Part of a small language model's weights: 18 layers, 18.8M parameters.
MLP neurons of a small language model. Each row is named by its layer, matrix (down: output weights) and neuron, and shows model dimensions 48-143. Each number is 500 + 40 x the weight over its row's rms, rounded and kept within 0 to 999. Numbers have three digits each. A neuron's up and down rows have the sign that makes its largest values positive.
After each neuron's rows, "fires before" lists the tokens most often just after its 100 highest values on Wikipedia text that the model never trained on.

L3.down691:476544580555438464494471497559473465426533510495543475538446475513479499475454527436502533462513422417463405542604524532498457540478529439458462568513549402508510518560483477502495535500517585493549480495466502526554472621539500545512556530495498531441489553530506507543493510528505517467
fires before: "b", "an", "et", "mer", "e", "ia"

L9.down634:452428522557434444525514491532465522517452540492608500499469474516528537512460553440596525485429495491526507563517505524547464504498543498445511512492520553545509510533459560603470521503526438507537488463477517459484479524564484450537523526506518465526520521488511510522520558508531385553
fires before: "ore", "on", "l", "od", "t", " |"

L10.down955:508528470528486527514467513419490411513506550485509498474499498449478532534481490438600465506592504462480509486543557552456441498465495531511491544493520454495543535457534495530440467509525460427483477502418458477547530517522474533520496467503553445527448495502467504484465408431531510437
fires before: " |", "in", "."

L8.down692:504530533480465455456467448525472452450469482459471518537478431553539470483505501530468546583452549469486480512537539521450508472439521566509512535539565465506500594463510529493470410507529558496522500410495538538464479513501461502477581536452479505562598489465440450503502496463460560523
fires before: "en", "an", "ing", "b", "es", " |"

L9.down1168:459528514449520533487514505482471392506502485572435449472470558492480459523497476523554558514528515513565533534486504445444446501487463540553519564521534563500545504506468463504451498607435502442509510472526474547561525503496533476525581518553485477459506469469390512539523421522487564481
fires before: " |", ".", ",", "00", ":"

L9.down1104:476377502460561376487480429567544525525466514464557471540566488505610493503502486488617441541488406492573503461499490565523473541496498507518430530509541547551470472475514508565507512461537614475470500583506477441512520435493525530532456475462527535512429527452466513503540526505437501480
fires before: "l", "k", "ce", "ion", "is", "c"

L4.down606:537420505507491451511513497521542458537564494543575469376504480487471574481433468485456492530557452477560521475499509527470449476591455525533522515487483521524507492472497515461454479528568506510547531524488506491442461442481464501536506500447472516541519538490491527548439518515596463480
fires before: "\n", ")", "\n\n", "ical", "v"

L3.down829:475450576376514553528464480492406510535474539484518553517466550557534516609484464464551483526505480447398501492466483491451482517469454565483524420450550512487482493419417525544476459470460559528541429475501486517484435419578454472476532509504473534525445506452508457564502503491494575448
fires before: "ru", "al", "en", "ation", "ing", "er"

L8.down614:543616496504526482485555569544490488445509512524566475536511485545573491457460491537457517463496531530549475480516524549562479444511533511523526548526446404525502543469552508432500457438473370445493515443463491511408457499535468475467478508481478514546487512535530613466456566427503570501
fires before: "==", "===", "In", "S", "A", "|"

L8.down335:449504541526458550391499500503492475524516501490532477495495458476520501496480542484550527447502432458519447411588480486491427492416520534496472443487468501498542474449448535494457471476564560510522459434521563509517479498547524458553492547461536568549471511501473558464533512506554524492
fires before: " |", "2", "a", "ore", "en", " K"

L9.down756:529403533523527402453512496486510499506440496531575537532510565462633527497507471495533577559474484474511529497424541501531485475541484545440496388465518554487490459523505518482423556446571488469477493545510427491496554511540518516485447463533571506504486479546509470471463475480459441518
fires before: "en", "ed", "l"

L8.down299:537491494542511474481531520485574510507542508524555503559501468512518557528532541487593511524493457495508425483519513523546522458556542674516513501462434507482497522478475495451560532452511567448550496488466560546449452511524491528602452528548522548523508577523497532442468508485466508441
fires before: "\n", "\n\n", "==", "s", "or", "==="

L9.down364:577526533504515492495500562444490488499518460449456456504460555474468500508505548522467600509484508461477555470501430509530458560557506483437531535511447488459518507497459528464472482547502492492564520491469526588440418477537470513518474538469414522522461409489508516538498463491440542465
fires before: "|", "-", " the", "ors", "ing", "es"

L10.down401:497422493555489601544513513483449432512505566531539518543517466490595500485504523538449494452469505514453430446478510478470528522504436441499493477447530513518526523511499513416492427511451478507537507456559547503430546546437537520510400572483588422490535483500490575483461457511495503513
fires before: ",", ".", "\n", " |", ";", ":"

L4.down918:556516486394536419505517502523514420438509555471482477435543531555430447525494542509532442537449475539521536449539520586520504463538564436481472525505508550572490484466508551531500532492501516488499563524566496529481380498490546514547467503538535495557523413513518527481507470489475511429
fires before: "==", "ory", "ing", "es"

L3.down883:545418514462543451574465526521507470482493539480514570474567533470492503400582507522509456450495534488518494458449437458473533517503530489499532464502457498554426495550537475499501508579548506464569477410560547537559515450498554568460512449548481455501549535516506556561519489524493460468
fires before: "al", "ical", "ic", "er", "ley", "ation"

L9.down1102:519359508492576570571490531513504512396507540545528458496554563567591455463471504500472491478503472535449516509512417515458555524527418486525484549441548547563485443453437622458466547529481571453508502488526478452468470482524447490466483504480490449476549577476535556534528555491505532505
fires before: " |", "–", "0", "5", ",", "4"

L4.down219:566456538540506501460567521485556541511483511519447515527475503474538546520530550571428449475443426517471486500499509440469464524476453488524516561473500504501571559457505440482451479528495518502493481499435544520536453480525557438563419524519524438526556529504515474441478552515592554492
fires before: ",", "t", "ity", "es", " to", "ic"

L9.down789:533394499496454544469595531501480473538498536484492573514601505481595530475515457479422413483488490450514515436487508548524514476494477468504546490502514530519488519552468505510507531499501517490448504512443514470489503453528559492525528450502424542503503528478471404473506478507443499527
fires before: ",", ".", " to", " and", " the"

L3.down1109:496540523500499447534543514499514518497568539535518528486483483587527428483543582484461467492501444448499528442514457414535503450534587584488511521492490548447516504539456459457487551517520531546444631458492483426514466533501531568488519445503512506504520512571522493449498508527498474384
fires before: "\n", "im", "ric", "l", "or", " m"

L9.down1133:477483461490558506489500465540512585490534512482572519474461529500584522540503448529518530562485540519557487563480499430561486491566507466534572525446533469472446546529455502477454518515422515561405443516540514496508526530443501506495444501532501511463505538505414461465538423557485571477
fires before: " |", ";", ":", "–", "th", "i"